Weights of a small GPT-style language model, trained from scratch on English Wikipedia.
Training: a variant of Adam for these matrices, 8071 steps.
MLP neurons of a small language model. Each row is named by its layer, matrix (down: output weights) and neuron, and shows model dimensions 64-319. Each number is 128 + 32 x the weight over its row's rms, rounded and kept within 0 to 255. Numbers have three digits each.
After each neuron's rows, "fires before" lists the tokens most often just after its 100 highest values on Wikipedia text that the model never trained on. A number after a token or word is its count.

L10.down546:126122104118132085144102137131144157175125138124115105151054103119141145144149135101107038072147102172146120159154130033188112088139104142125169151158116113115174085156176152135114162177130094133107082137135101162143087089190116141128180110136154123098129157120157133130152119130168135095138131117181145150095117155183128158155159116151131139132109142146055129087094120176109098112149097115114163122072112123114195109071197092143174124118071167104137195161123201102108143133139053117131112116115154093134138123173116074153114135219148136140152112168114163101131169151081084134112099090153150088156100122145133104060124068134135110087149141104131122182179162165174174155165150096101127135099130140104163114191058118193108159134114147134140150120123140155118142098153155
fires before: "–" 23, " the" 13, ":" 8, ")" 8, " corner" 5

L10.down313:192080116126153143139118139115122165089095143109108178118097115141083114114132148123131146105196102137123130117163201077076083152176116129173150149142132136128120079126128161173093165116106088151183100149178149114138079072107126132139203142198134104088092112073115075126113145105135148136170116126088060184111146182166093151127153160157172178099113102084128108055106133092094066168151144108138226194120146146085126086143101168129105102158078168122146155168117180145109122151123104135142159187114154158137118180147145138108175129124120133215161078106102085120136108109103129109094089126125136150135125108128154120163147113052116143083171107141107115160186145111166100164114107098159106152160133190092177124188061112141068123114095105120149107079154158152196085091199173
fires before: "|" 81

L9.down1092:139119113091077122126152113159153138066075171120078148059105142116137155165208105083137160179176161089118131190138103144092132212118183086087116095120168151112082131109103133134130136079165111117072100158134142139141127065082172164178167158142161105076128130085176125151119130135193102147120114153134125162085138069172103146143098126121092118092139115082128144198086130113103124142131173195131128091156159136119112137123103215182080093129130049101137105176170144132094156179136094182131158160177136109212143078202096124166174115131161131141139117167112142088156147127113125159179168150106142120146095129114093161129142162140131107105149160125132142122130108141129108135105112119115090141155085118120180116153200101146099171159075131075118093132099122145111122112106158
fires before: "|" 50, "ort" 4

L11.down630:121090124086199140126161119162139134099121101146080192137101078136146094126121164171163185104089153159112146078054126075192128175105135148126141068167107084142106129033123147131163178110075160093172137116123112151121136112226108168151106136144141158080167124147082129158222139140124124131128153133178157123132152147128165164109104087096099182151075156070120205099145117157107126166153132132121141110115155159153148183152184149189164167169140078151131122203091088133149166135110103200152142102098195110094126133093109151133134140156155128159120096138145181074072174176136079056135138100171076174108093131084140084152152162153135158150131155151147152130124116125081159073135140120111127112140128173158077180141149122133130158139119159100159050121189113129149110139140171
fires before: " |" 42, "=" 7, ";" 6, " (" 6, ")" 5, "," 4

L11.down897:158118146145129102062106141132117139166134133170133141156123128126102103087070105139099161155130108142168177134156161087175102099181095133087160173124079117065095185107101097095162093157119088115117123141172137108122153145243187089065086124175090142158119086102154120085174111141107102172106138088102117158142135119109113139133115148188085089151146111142165092181135102096089107128145121128077206124200133117103130154159111116093054146145123145104135147182127118158115159137104177132091163143123111208056135159121062097145135145191147136082175114146124090128140151131130125126125089201143117117181108120125132153119113105160137150133122168139112159141091096173157081129144184157130100150085205117127144134168118182117127131175178143166084159099154131118164129135173165
fires before: "5" 12, "0" 12, "1" 10, "3" 9, "7" 8, "4" 7

L3.down189:191115122160188144127131140137141067080102177048144086109128153153135103150147171094197054092121145132123130112112101144114075136144087142053134149105103089127146200119161165161046120124156130065106147111090123091167111092109164169103104162131129145117136112154117123060114148206090113101121146160178114108103125145110119104141124118103106091148145152192123092150120101146159127120127143065196131142174166116100112099172115137148110175088139110192172150101134082162121079136149178183102112198109231100145103098119171163132108108136066129090137130139150136137140099137109183074038135124133148179119099137098145115152088151146106151149127085112121119086102097122062113151142099136128123103138162139127115100131096131141176154074139094117168103142175106062104198151080050
fires before: "-" 47, " to" 10, "\n" 4

L10.down960:135082178116063144096091123185151174155137093124123161118135095121113097140077153107152173136139123088167127142109167095144123121068119136090155149079103072071103117099105132171124114153078162155067130168068158063145186051160147194137159101102103137037146150125143109133150161129125096172147120088138157150096138115120178099141096131101094169173141165158185125123116099118143099113162107097092127142109054162137097095131176072135228099103104106138173131128177139124122164146109116147163136115145195120079112126138128111120129107143207162132141147114155104194078112182128108142094153043140174128135154142153134110118124158129059131093103154142092115148134087142139113126120116138155122195115130156199091122107158065167092142105113129100102146139161080160149110146136163
fires before: "=" 62, " 2" 4, " of" 4, " 0" 4

L10.down227:165086132126067132148126130115111150128113097133147142149159091100144158180130134170113106144180106187139159161111137161086142136162174096100149162150176077091176140129116130139091141182144138121054120114082066144140152082194150158156110145152091070140138154037151075145133150136139097113149123139121116162078169088151140169155088142180091111110103182145095142155091119145155158122143098152151186136163127136139144172122125109104161080175120102178182121173096147157158108133143083141137077168107089156131100177118118083174120135107131099149152093147119207115156143123156108122105163149127191083130146127084155163111161082078083122084103137063190163183154096121163085151139106105162117104132132133172205128089098132139138154137099170112151180119088111150114126103127141
fires before: "=" 58, "\n\n" 18, "\n" 15

L6.down309:178158138127137099133143147154135021116181098115094130130127135118146109130127119080131095097136104155080183121104127065125171100116140100103149114116103137130112163113112098100137110116127133178121154087079111116118157089142156132142142201099100123168095119135169089105093115167114084175150084100114130101120152181113125098146152167171098168180118174131151164128109126111132155124168067116121142093107137130155082149073121093073116105067148159106123148120130124102118178088058176070125150126063193150109154137080109138216224176120203147066116200118159160061166137139130099142136145107142150147114142147164109059115134118079104101138111164129172124200101146156117190113159132103104115116127155103124152166139091084121158138101149159162142080189165116147093122157130128
fires before: "-" 53, " |" 9

L6.down24:208162147136161106124161107126084118141092161141137114087191150108138120128126085197162180184115093122126178109083163118132131151126116160121154133103042176119084115127121144083123186179111094066071154127038106129181111106161120161164100146072099120121167125050100108077119114116162117129135144190133152159106091148064109105121153167113157133108114075143167165091149147185160120078157128109107158066136106126154111151095119102115114158147051099171117140136095118160150179112132154065143148116134122159140090166111158121209114085089132137107150117079122113179097103169142157139142111220141150126129135131137187120156145131152159143068167135127118158145175151088150098150120098079113094144077146065103136104071102072116119144177132144121130078154116085165075098106153116
fires before: "\n" 26, "=" 20, "\n\n" 8

L9.down531:104126058092147184132093087061149161111141161188077149156074104139139119102144128080122136109112143148085149217118163160111108085115119182173102170207111112160087101194136092109080125147125109122122044105148112142184097107144108125104127137156098083163183112150119150082145135140159147119181111128139133154166076110187148133162168098156150107102157137089163133155144103152103111095151141130098145095117092130130111169139151194143120114113128158101000128058139154160132099147144114112073113142170096160114074103131154141102127114152125117120150109144102109126137127114156129165142112155163150181173124165126178132136134194110140153090164191090169153092132166116137127115123093118103116193134186143164183107119108149140127169073109143132067130102145091174080088180140164
fires before: "|" 78, " |" 7

L10.down963:126121091121058095115095207132126083165122077133148122128155108127165144065166095084104122091116118103117178179115143183132127098063131188132138175129158123183094164108111142132174084128149104170118145159096137102142115135160180183152158198147083079208169148132150085067132090181158106137129147110161127133127111166162128128136112132151116181133156067120164146092116167107150078087137127170139180126103147180157108120125136154111109106125154138137130104115134160098161167164143116129099168132145142103128056088110116066137136159198121138098096099156123102122137104116077110173106146163159153123139169150065124171108165115097155136147132160095146087156105065165115129077132147128089122139142167155187161138133175147137147139120055171154175111162106144200105076126078150
fires before: ";" 28, " |" 21, "." 15, "–" 5

L3.down938:123125137132127120136127149140098141124118128116177145104107132089112100134123120187137000147119128000077120134074148093156134159120141102095111140113098112079162125104046138118140156196116147150126098133113150116110095150211063141171149147135132147141040162130150074168184120115127179138127123156096132086146226112146136152130117098106137130118122094088084134165137108143142164141132118156136100147157105130186086131105118162115123185135128143146148154145101118086116099131175165074075125073123092093169122152120094167106106162033146128141188164171155178117129154150134109083177123121113160136159130151111164126148150164082143115114100102159127105123136124120134188102119166115124114128128132117122108115082177112120090119090157113134138082137126175124165139116134103
fires before: "|" 40, "=" 25, "The" 5, "In" 4, "-" 4

L3.down655:212121080117106133089179161134167111100133120068111111144173108164120147212125127127165124105148074101126079166155130199094071141120221079116167143134124102119155152173091150101096108157108129107156147156091116092136135128130127132088154159093130148177084075144107131101071149099076144128102104121150134093165134147092125124184122213220184111157122115207100170136177094148156103126148114140166131125102079132130183129140129075173124160143164152134069132202159097164090126114176154087120134075190148159116133174120155129178090126103115119187128142079161132140108127101110115119092104124158059149112162177188167126188115073102126123187149171136157149084198118099091108111117140143125134135114128084117159130113104138095116132115130120114195127150139112153120149071108149
fires before: " to" 17, " by" 11, " in" 9, " from" 8, " on" 6, " with" 6

L9.down1124:126157144123108120107165181142138127133124025102124175102069084087102142157077092111067152115154098138103151136122189104137136123152117154073174141132141094156131144168056099146083190082150090149146128102074116092150114119072175117166114153168172103111165159154186096139183153159093148157121117112119108060142171132091154116154117099156156051155145157126146182149080128113128075123156135119113181099088075219102136162164168114120169152132103116111163130088173140110145139122111075138127078136093126175187066182151149094132162093132168158144204123140129122157131131129147132057164132117172131151126114136091111098109150119134166092149186207115114090160166134148112070054138071192103118112169124135176106128081188120126161141126098070133120130143138174098144143111138102
fires before: "|" 17, "1" 13, " 2" 8, "0" 6, "2" 6, " 0" 5

L3.down198:097048206088105153143112243162133114119124118138105112090152149241096138130140150074143000147102145026117145113160115118108173102131114097137124111143175110133098098141148084171101199102166128139116172176190085185109135108218189099147093115154110128102158133155099146116131151135142093148165126076064127108096130156113128137131129123117120110228110131142165136088126121117127159085143092129090133152108145134118162113144087141118163095107148080111139076118088126127145128140149088152123109108123100116114091146139103175133147155084121149135142136109119108133139111110171183119164098175182145102154178153167151145095148109104091136177151122153110129108202097111122144140128102119129113120103108141132113173085122154132148154127098111150140106140116165151163149124134127
fires before: "|" 49, "-" 11, " a" 6, " the" 4

L3.down960:138150135094091168151136103167147117132123121132160124130123186157115172166125141107171136114102150100169112189104118091103163092128165100095142138148094150121115156112113085128120169198130191194102091168168133133106098173096109174144168184116087149174157142110186120171177067088159161138089193158145164109114098209174143138171138132119093154085102117099200087188149095158110150135154111123064117100121162111091153124146123139124088130076107120134142121179147109043175122012126112088174149097098139110138103164130060139172112100086154110108131086105091095124180121136139161101204159091146104144159072140127145175109112106140096114105081070144122137115137164064090121159111152130115127111099063088152165155150108102143191103138105110128107125084134130142150168142073135
fires before: "-" 29, "'" 21, " -" 8, " the" 8, "–" 4

L3.down1185:124139110097116143139089116154156068154125152109168117122148088040133172141162103089138086079150118120163117151101116051092185077154102102183135191141134114112115143127144123104100120112111098112108117082109107099095106068141101052174114115125136103138145123120155080102175136119075142150143154128158119165126095137102142156152120117161115118131119109117174074103072115162092161108129128130102135122134162121115179137115113098085195074111103103118070157165066106093125188115159087161134128152138151111142124135091089149105123115139090174124165156172162085131143187125134178149178180106179193131116136099182158115117127150153101132195166186065116102133147123081133104118118108181149110115055026129169139199127136070124082146133127154112122148105184127154158196137098133
fires before: " |" 23, "'" 22, "-" 10, "ic" 5

L11.down1103:126133138060146101070111093161162108131143103152057134107126098145095131222143148137139216138197082096070153095133155157112167109164187172118158188128136139115189126133106110157157114095103157105127124099107071139142126171239124103116124100134108144119107089124158117105135092101159097119116108117146166109138140119186157193080090137084154112154129179190111106153101123116076108149148181151133109144096126151118165125117131145104142163108100127144108136108154143131163113182097105103078164108107108141108084126090139088148135127123137130123198127125116128183159096125140163097186147128142034131172166131101120082157142089123110147123112169104086141048090108136098163123099100153160125142099100085095145152089172113161099223103123165086137072096172156138155145118139167
fires before: "-" 98

L3.down1106:121079194101174149122128176133143113143133080084125078117160197194137150165142175069158000120099156073117154107146104112079205089149111089132141104137152113135118077108139100131136171079104133114135158147163108128114137092234108090154092095153130109110098145121143177124144116120143154121129102109117157122088135188139146177126130097147166076235093098153103106079105120132118118146159101090110157142130152175116139103105114099093185088112152054127126131126081150125124149164142099125125084109114115143131085142165131174058048182088118108163145155144159112124148142170162161123148149143183206138152126162162118143095109162110107122183145145156079126131182142121116113134111124099125149157152120144121135173000104132123138139134112159163106099185122118089132153114140135
fires before: "-" 53, "|" 23

L6.down738:170119121080047134136153127104094155156143140124139069072084129150145165137124100154175158089144150164103145171113104170136103118149137075075195147082113221114113096076110171191134150136106149138138130109094159139076110106110111136123140121158169099056139105103168163144114129123135161165156171111113101172133155134149129110092134187096112139123093100085177121191114145083093113151151165137135132164088120132138111180155152153145115100161166134119114176168130085163113210126122126134126106137133090132095161125145134152113083116173135138188085106104081167118144083111118063128116202162105102087170104058103178152131088171159135127132197190191125066121119141139142130117109107174088147167076173086144110161220164173102150115158106070118149164151115136209143119156107141
fires before: " |" 24, "\n" 9, " Goals" 9, "A" 8, " D" 4, " \"" 4

L10.down494:119153084134119140105132127074145129174134058066058095118138037113120109153182095088156127170169156153086170087203117143179124114134056117182148140208148035118137152119095114106107187138128134066080140166169102132173120127202150096059121129187128139145118092123184164121148145107123099087154069139138159127106105138162083145156104066132127147119108119143142105153146133177129117076138166144121137159050133087147132125135153112126093077140122168130083157120108095114122146099163142139072115127104179176071116126147157169091110135152137145139163166179075108100194043098130155138142106119110104158161189088134117116103093116175171148108155148140107144105139157132171130078093106127130080134089184085115085137082138115138043115103156091095098108070164149177082145125143131
fires before: "|" 87, "-" 5

L11.down784:152135109135155061081098150146121105140124128086090114115091100132119203105150089144134114119169083105126126111163127093146115118175150175085157086117139112101117154121052096167131154196154109053130227112177130072169054119201053127149105196152080101093089121164170079131186106138169155199157157147034112147121194167156117160128120139099102188063124131080137155163144122118086112163134139153128169166171153113111162206160100087092103139121173167154124131063136110104149157171087097056094143097132110159115107177143125150116117105117182147094104143133078148140194094121140122134173130171150132149138109132104120119120107126098108124104166134155145136150093146177124144102127193142124113133163150156162163176168155178125137123100146125082112079123099170081097168090130118
fires before: "3" 10, "0" 10, "5" 9, "6" 9, "1" 8, "4" 6

L2.down405:091091144140107175133165093154115145097113147133104037096114137089168118146089083165129202120108111115120140111115091114144169149125118191136170171172055178150145121130139228120076085137107155080101105116139145066119114201107139184131129136071156103171075123117171150134151103095099136173197089140134140077163123162117112133065125121106105151124111104107143118178162159119168170178082100130129142165176173131125121128114157122116140119121158104152203122190127153126130110138061113136164128138171132099105134081142089109146128106119143093091131186147139149104061146139068072147116149096106071157133066130172149118156107070151123109117088111148096129140086136115113104146083137090137186129099165136170115162073124113073116134094118105136163144151107105092142146149164115
fires before: "-" 100

L3.down907:062088118089102153130147177163122147084114088153157149129182111093162138118130181131132156133114160174165117122159131156075166137160105148194161146097099146138105094118119174092145090121130132126112162157153108184088110143083095080104156122105110162149106136053053145184172155140103133111134123098130193156124074108164135155103128132024118111109078105181110114148122077182166174104145112077045143203155132114129146069094104131091089135126165151142148143193104149194115114091074107097147127203076136151185134097172117109105073120114164138071133154166174086149104094178062091154134150179078108126146033111111100128155120134137094142138150090089111141061143122150120124141118154134161127152072105106140160115103066104131128101163097185135121154128104169121153117159121147
fires before: "-" 98

L3.down203:123134098133123176097149087167153110118075102163046118195098133129164056139118124175221091087113090067145161116130123152075155106112129133077180082135107156135143211062117157095115101110192113092156123159125120050161150110130162152077121140068093125164146033104156091118136088122087119086130111132114119121121113173156113127130113151079123106170137150159132079124103100091112178091127050081120129146127160125086096091150139118108099116095188116083133194158165129142146104158111069140126171151114161128172111112110114109145052098159157110080091101174128110107083080117109160132157172125110107116072117108127125089120104137096090192208133099133070152128106159116132085128173176107132119138091131123139098096140110083122158125109121127152077122165133090068142140165093115
fires before: "-" 97

L6.down434:119099087140122125134133145148092091158135086113158142142138111121104143117111169070131152168143122166146119110175155151128220143197096121113129168097146148106120084165130091136119161117133162177101073138132128087036130157057147103116124180076149089174100104118166183120199143114121138139138106146185145111138123135138098083101104124081116083131111173190149158114139096167130155138103184145138161179064108161102139126140174084083156095154107137096110114163104175116109129140073140126097143179132157165135078105126191118121091064116160140102165086175197153105084127081109148151114165157183159180117074103137154137114142172118141167149140147118162151163103137160080120136138100138155146102082060122075139096111174062167156139054121123159119109116076139058141119121097149
fires before: "-" 72, "|" 11

L3.down510:177108142080153155161137170156110119107141114130114160107115126200108166123152155142130000155129143000140121123162121107154168116142119129108125117089149150116153058165089111149106178086122106147118148176143098168141142123255137100148093105123142111072101121135142148152118113150134125146137117113142118154100183118144121179148126112083164091189139142170111125083070109115148142142123122127126113149110132146114092121083133150097105118090156115101172113114110133152156155149192138122133122138091077145130068120166129141132059154114098143138187089110143117136177183118129127097130157120194191132160172151159148135104129164155124121110151127139121127128177164133147110110137119106163122143130131181167131162073110126127138153114123128089128099121139115126151125085134173
fires before: "|" 54, "-" 11

L6.down832:146146140107174116132153144112123142088119144092157153118134128136116148107095118157115000148168104000111155115086140077120125120145109090114088111095145089100146128137039119110150169123142148153142099156105155131122132146219071119123137129151104145138052159123111089171092089138157163135118076163125148037131208094119158153148126127054140132141115146124111172119113107139103170140160112162164097134124153086131113115072129139107103157161139121138168128142145104121100087115190151098106148091097102110124081148143116168132148142105135124131156122119165119142106165112114135131159067109124192120136108133125121139160122140151115149106112067130091131098111119132127145130135138134124123115126141149153141106118148125138140119095169108156111126104162189139124139121164139
fires before: "|" 31, "-" 20, "=" 18, "The" 6

L9.down973:118145138171172113230135113123129142126108085124154116183100153102128121107185053142146178091145122176102149176127150131115108096107165161096112205126099093131187155140175115116147145145130146148132072115111170176143112186138136152114100143120068172161131108131156112140118153094098126106097144163173126165122089137164157124099131134129109204108088134115155088126083088106159076171153117090197111105104050186181118146123131155117134122142097122099068117137111177137137088155153124103184157194197138099103157152108087122129166181151089110137121175132122096145124153122131085160166086198068088145087146151104117131160171098088121084117123151117149082084183092119072131115104119098151164134109185111118133031138104116127149143114164146109141132130143149207112126177114139
fires before: " |" 29, ";" 21, "|" 11, "hen" 4

L11.down333:129197122131024133089093195120104100152083149121121126128157109130123112105122105120151177109133069159173130102097081104078156088115130122116151104077119086137143098143135136116167051124128126152119119107126148159163165093010123123149109059146145179168144146150135185067118104178152129092158109114156130154105112071094101164148163129137125101110141118148189112179082115135131190045091163097079140065115094155132133121157084125055111151175095110158130076108166149104136161113144098129103106128104122139169131182149191145101168114108138111166172117084078180107131153102143197157099140133071132090143084042137120117126121123170128137151123160151171107069139123115078120116088123123116124125120088078147135092085181106101130130140161135177141110125176124139117122144132139
fires before: "." 38, "°" 11, " |" 6, ":" 5, "0" 4, "'" 4

L3.down1095:117170144138107149075113143171115117147130151113142139148160152190115134151097125105089087043210140082158208138115117104129156106143145102152092152178171126164139147167154092117092160070166150161125147078184151136093060140145125136194101129137143159143121165112073124210101156124153149069168125109178166079083124164128183145157139117161186075104119150128140085113104152176100128102112084091167148124117161120141140132184151064128099086176132139128121085161104144145101169135116112127184093096150173052098096149119072157085168147156145134191160093126150137167140082163163119146157130220127135097183142115087111167047112149090125126187191163100088123098161120119136132097116117143123147198138144155141115205166142135081128091112080079151134100173110110175160163173142166
fires before: "=" 67, "-" 8, " |" 6, "\n" 5, " (" 5

L11.down83:173130112157152121156082059112130098117128110104170124129159147182110107071161171104078018180174103103110181145159180140100172130129096140087071119145094082140162123121146084122194123179119089100075131102156158137113097085140193169142153165245085152158140096122129142091127142099066096061192123101111146145136144113088136138118150140121123148115123133092119084158108132167144173118144122199167120119107163146135122108136146103072157121101130098121096121102126204157138117112089144162101131098102179122126107147077102140118165140134155132131118143137145111166179118151186152156096186115135134079129143029142143182120068117144152140114061177103210132048086134112139167167137132146180155084121168106133156136141122074102156167094134171167131126183152151175154155170154116
fires before: "s" 83

L11.down509:150105135137108096155045130103159142125079109064141174130184123113139122120140211113087137187186134141151136198154174116109116116173163096132193116141105203138143116156144123151132127121131126143160115124134114165088105071007123131137127088164149138140140074091101148150135110093108145174137095105143102064111185142103107118173143105138139165185095123116127076106130150173107137120111103115157165120160186115147165139193099144137133158167122113120152137089129112123127080127146120106123094134175080120160166101120142129168099171084098173129110141137100102157156148108146123147118113154145133163140100135117113084160130206136100090121146093160146200143130223146169133090086166186152131102189111142113184140114136113165097121167150153118099181104122147105177179097111113
fires before: "|" 98

L3.down553:086123132174109111085055143191181150120136112159117143092102150118096119137155076204140215125118110089093130125145085126128132209142172156115071103158107146067128123159141174156159115151070106171049072102119121170133143165124046149128092180146118120134133101111090166078126151111169111121110112097184096113114181135106155092092096147113142087091137133082137135123164141144136102129097119092136144111150133143090111115134110082150157191139115130115075042147122133130126128144083105081167095133097138150091118156162174155091134089093120054145121072103114139094134072102128121098118132100116117079093111148114127106101145121103091173115137127097085152096121101139149121149134168094161110114122150111121120069125095091170082158152093129093074181148104152075130100194065178
fires before: "." 29, "-" 23, " |" 7, "]" 5, "," 4, "er" 4

L10.down366:084163102170021116101119151141110101178098091160170134165150123175169107157156130149132178102170116105147232109145111147109084040157180078140093116106064103090110113127127159114160067106150125136116161165125091134157181100222128138149112109156135123121086160128132156128186161130118082090124148107193134069107131094097138131161123143116143162102121138121115124121090064083095151095109116066076200124138144148113070169202127076111090106189083117127117160132143132115100139098144078095122077158092127115109174149135069136146147101103096133090180118159142126104136109114103171116158189116163146096184123013112125108124147112107151147166148114147139114111123147139122125149104143122153088125077148126115104097137114111146172155111113168176132109135082118157159180089111114
fires before: " |" 36, "." 13, "–" 5, "%" 5, "7" 4

L6.down694:138124149091128148118136098139099113099143101138144104131085138161130056130128145094158121120083090150121102155065142136133083155153067074152156189091086147045124098148093139153153102169130143144171115178124178124060140119136112162145113066094112101076200108110162162100111129165132152090082159160079109163151177167102107174123126081106159131129093098124163108178098177139222115137199116137133150138142152146227140179119126105089104081191113094147140130083146099152142158129109151161104125163147167165148147103121158156115108108096156145114114134161120180186154108178078128113130124137148147114098087166092156203113110159136079129191082135096157161187127139122160094116154126207043132096099126135117142121133151138118128168095092028161172144151120155210149099128078172
fires before: " |" 43, "\n" 7, " D" 4, "g" 4

L2.down770:091125133122146153131116129097090114121102163148116069108114109139208143151165109155155179142137106146115156167113097079117114083089122087118161167190097119156141141179130160171152132152085135131136123187102152150127028140135125108140115098143151085169149053146151141119159138151067085154107073174135105160117127180094102077174067129148145177118080111096112075109153081165124087126109124136058113193131147123134169067133166136140125105101120124236197087158148124197101139088075107133128127117099183057088142134155131123199162110132151121157150163176118100060150110120123089034134100132166068145104092112172144137108147116172121129184075150124139120146101155137139126129139107088080133108128172113105177109113139096164116134157099133140134106161102094113106136114157137
fires before: " |" 69, "–" 14, "." 6, ";" 4, ")" 4

L9.down463:188131076158127142105098107107126128187117056118150066125171146098132127131152088105133113121168044171144145168114085114146150082193161093095125127123114125112141106097106178132161167189107085087103182093145100112142150112155162107143131125145126111174114141095113116069057157157180100107155092148135165167118085164174173145131151109156162110135156162146089107112162079131132131161132141198192212132140142176151138167140108138124132114147176130105120168145071114168165112143141193119078135106111121134109093121112122129126122139166178153095195162138159159151163095243119116190177073125135137156136149154110118133112085144131112180171144155132107090119067079150134157132123149114134089084098108174116171126128120138146089120155165150132156130127126204084117117108125121
fires before: "s" 73, "t" 4

L3.down968:128118168174119131131115089209144170119087114146090140127186135093128119115075092159071151124077175102194146079124144131142038122128110130081129128131136136148166150180140166120129073100123137098123146111132157133105112134102159115109105067111137126155113118092083114098098157129125140152102121115104108080153130139054102006150066154150085165161161114149100094148121107132211166173173138110195130119167149154087162138121142156128087147163131153149138072163162106103066164087153131097142152106164133101113139113130108158131084113172136090070147105102146171124151124132164128072042094108124116113136110107111101209176094121138079184151155114113114132085170100161066119077073153137156133163178124137133146081109070152156103084103136112161155135072078115138157177160133152
fires before: "=" 37, " to" 12, "m" 7

L3.down740:102142144187096161145153149169119148162161082178076096159083134112139201157116098155129196106120119118067163128155113119122137125136158168141196194122093147164152116157077185085123056090102108144157121134162143134140131181081109132120154176056087163165204147161117148164113181102075189127054136157137079112120097117126149133148112130081122099109144145147076081090136166073095127105163154151156132055099173147132136160126101111065122121120151147099150088154177166107114180156089115151126094157110113114147126142104127128160057101138176090053145107186164161115072125108129108178176128171115188105061099136139110072125145095127139116103125164103101181128108125151101099138176146107160126082122136061184121104111105076126099145103106193153102142159091134067172065174110119
fires before: "-" 99

L6.down1105:116135139190154109142120129151146084095148136094133183193137098111147143172113125177162145105099126105093182119106110156111145103125140102105043109128188128146133093113129133142124157095145166149135131086128137167093151102078154133148086159079151089147125168077135134144202102113091113158145078093191164150134124177111108136140138104112108078134110154091101172156107178098159086155142119102140138115139125158144184165121157091147083159090133118095074087184077129176111079108118121151076092252110163171101152162126120144145115152193192102135095110151141109117119116093164057118119144133121108102150113197170155095138071118122178150172153180092053172112099037171139127065102105137116119148165108114132081130138134120100119112160152114120134101148155130111168164178154097
fires before: " |" 42, "." 7, " well" 7, "N" 5, ")" 4

L2.down1008:169110133111082148119085123118164131149148100152119131212150131094114081196153096165081152124123118136095102078100113121126110147111083190157117136130123109058067178160124136080154150128185162091105146096093154141146101103114092164124068163125131198112154110092144131127100160123133103166073115083103077155098197123177094122152143114131142143123138145169132129062138118164133075173064129117017071117122133140074099159119111117150097164129108170129115086111176127101114162139105159081107189117159155147101089134144142143168080109109122102130106101070058150170143097083158127142088075105145132131091124130152140151136090167089118127108107124147194111138119158093128090129176103138099079144171126160172162087115148174109144128118192158093131064120183093150070110084123101
fires before: "=" 20, "\n" 13, "\n\n" 9, ")" 8, "%" 6

L3.down825:176133153060143100066170140183125157129155122158114171114116148112128131129108101110111217080093107161131058131096103082147142133110118084095152151095147169117107147212158103128121141116197147180182153141149093109158121131131131149063101177080132124130101104126138131083093192128122122116093153062118127111188115111116070143115153160127093140109121145094130150131135141231113153136087139128125110162106153166111120128150111118204170082160125142070166162119157165059089132079088123133142138091163106169147136208131180085172151094126109119097197100111094136160169096109129128118113132106097179141128078120110124117098073108143135164153210150091122176113127142159152115109132154180111156128108188122124058111128176187113079098087166097123148116123114159070169206120069093
fires before: "5" 14, "1" 12, "8" 10, "3" 10, "0" 10, "2" 9

L3.down609:122125156157123148162121140203172134135086103073121171092168121141148095075216106050149026101145146108111177165146121133094148123110137104114133183102128066110141159093057160132111164087117104163112174172146161121120163138218078095136108112143093106128098149139130148195110148171145172134169160104114156078100111075140118117152113157114184158108136119138142125122138137122107121243137144139119125148093086168120110112148107129086183127127097126125146175150110114150154068139161113132184149106170193092131076177108088131100125139106112158117171101110158143159181128189139125142137146161153133096127104138084121209147151137076143150169050136183183157087178151073094110096097077107104082134160134114059151167133082114072066142127147146137104070140107105166155134129109100
fires before: "-" 30, "|" 8, "\"" 6, " Title" 6

L9.down811:122139099168066109202125092130168133146152083144091104161092098173170137156149184111127159080087175137154172127148103177126159113132125140107152151124162101140123154125150135126145143165086123110128072145128154149064148121148108175131103139166127088117187106122162097112145168134122103116123145123148058130079152142141100102098125164202052120105132102127099127048070142152072088163131163110106136117137122149073122139109139212141059076171194153112062120103136152098162195146193073154150145191119114146109098094162115105132168130173091130138179114112144107141167160101133056162119095127112134130122115175117151115092097147166157149157140165149144087137089156177108124091083106116114129162155131114137132122085087118147100157124168140125108117162090156193165147152129125
fires before: " |" 35, " 1" 9, "\n" 7, ";" 5, " 0" 5, " 2019" 4

L11.down1203:087078140146077112138134177069173113141194061179110090204108098162155100189158072142154146112124138118153175137099168085087131055097170125140079120118118140069130106109166141096151072076109190111126142117163124153166146149138079090081095069133108114090137155130130135114167142134164107126161155131239125082117119112100148109122092108129177150111096074156135128109116129110100114075147166135085168073131142181119103185162169078061127110213181113158094126098155186090103112108191091111098086194050126172171141143126134109091135127094140112126129103150107144160125137102158172104111113187136128136142100095062154139100149130132152123187111156134138076112154139131121102099115108121139176148061082157115152132161161168113154118091158144138127131120127128192116143091046118
fires before: "–" 21, " |" 18, " –" 7, ":" 7, "1" 6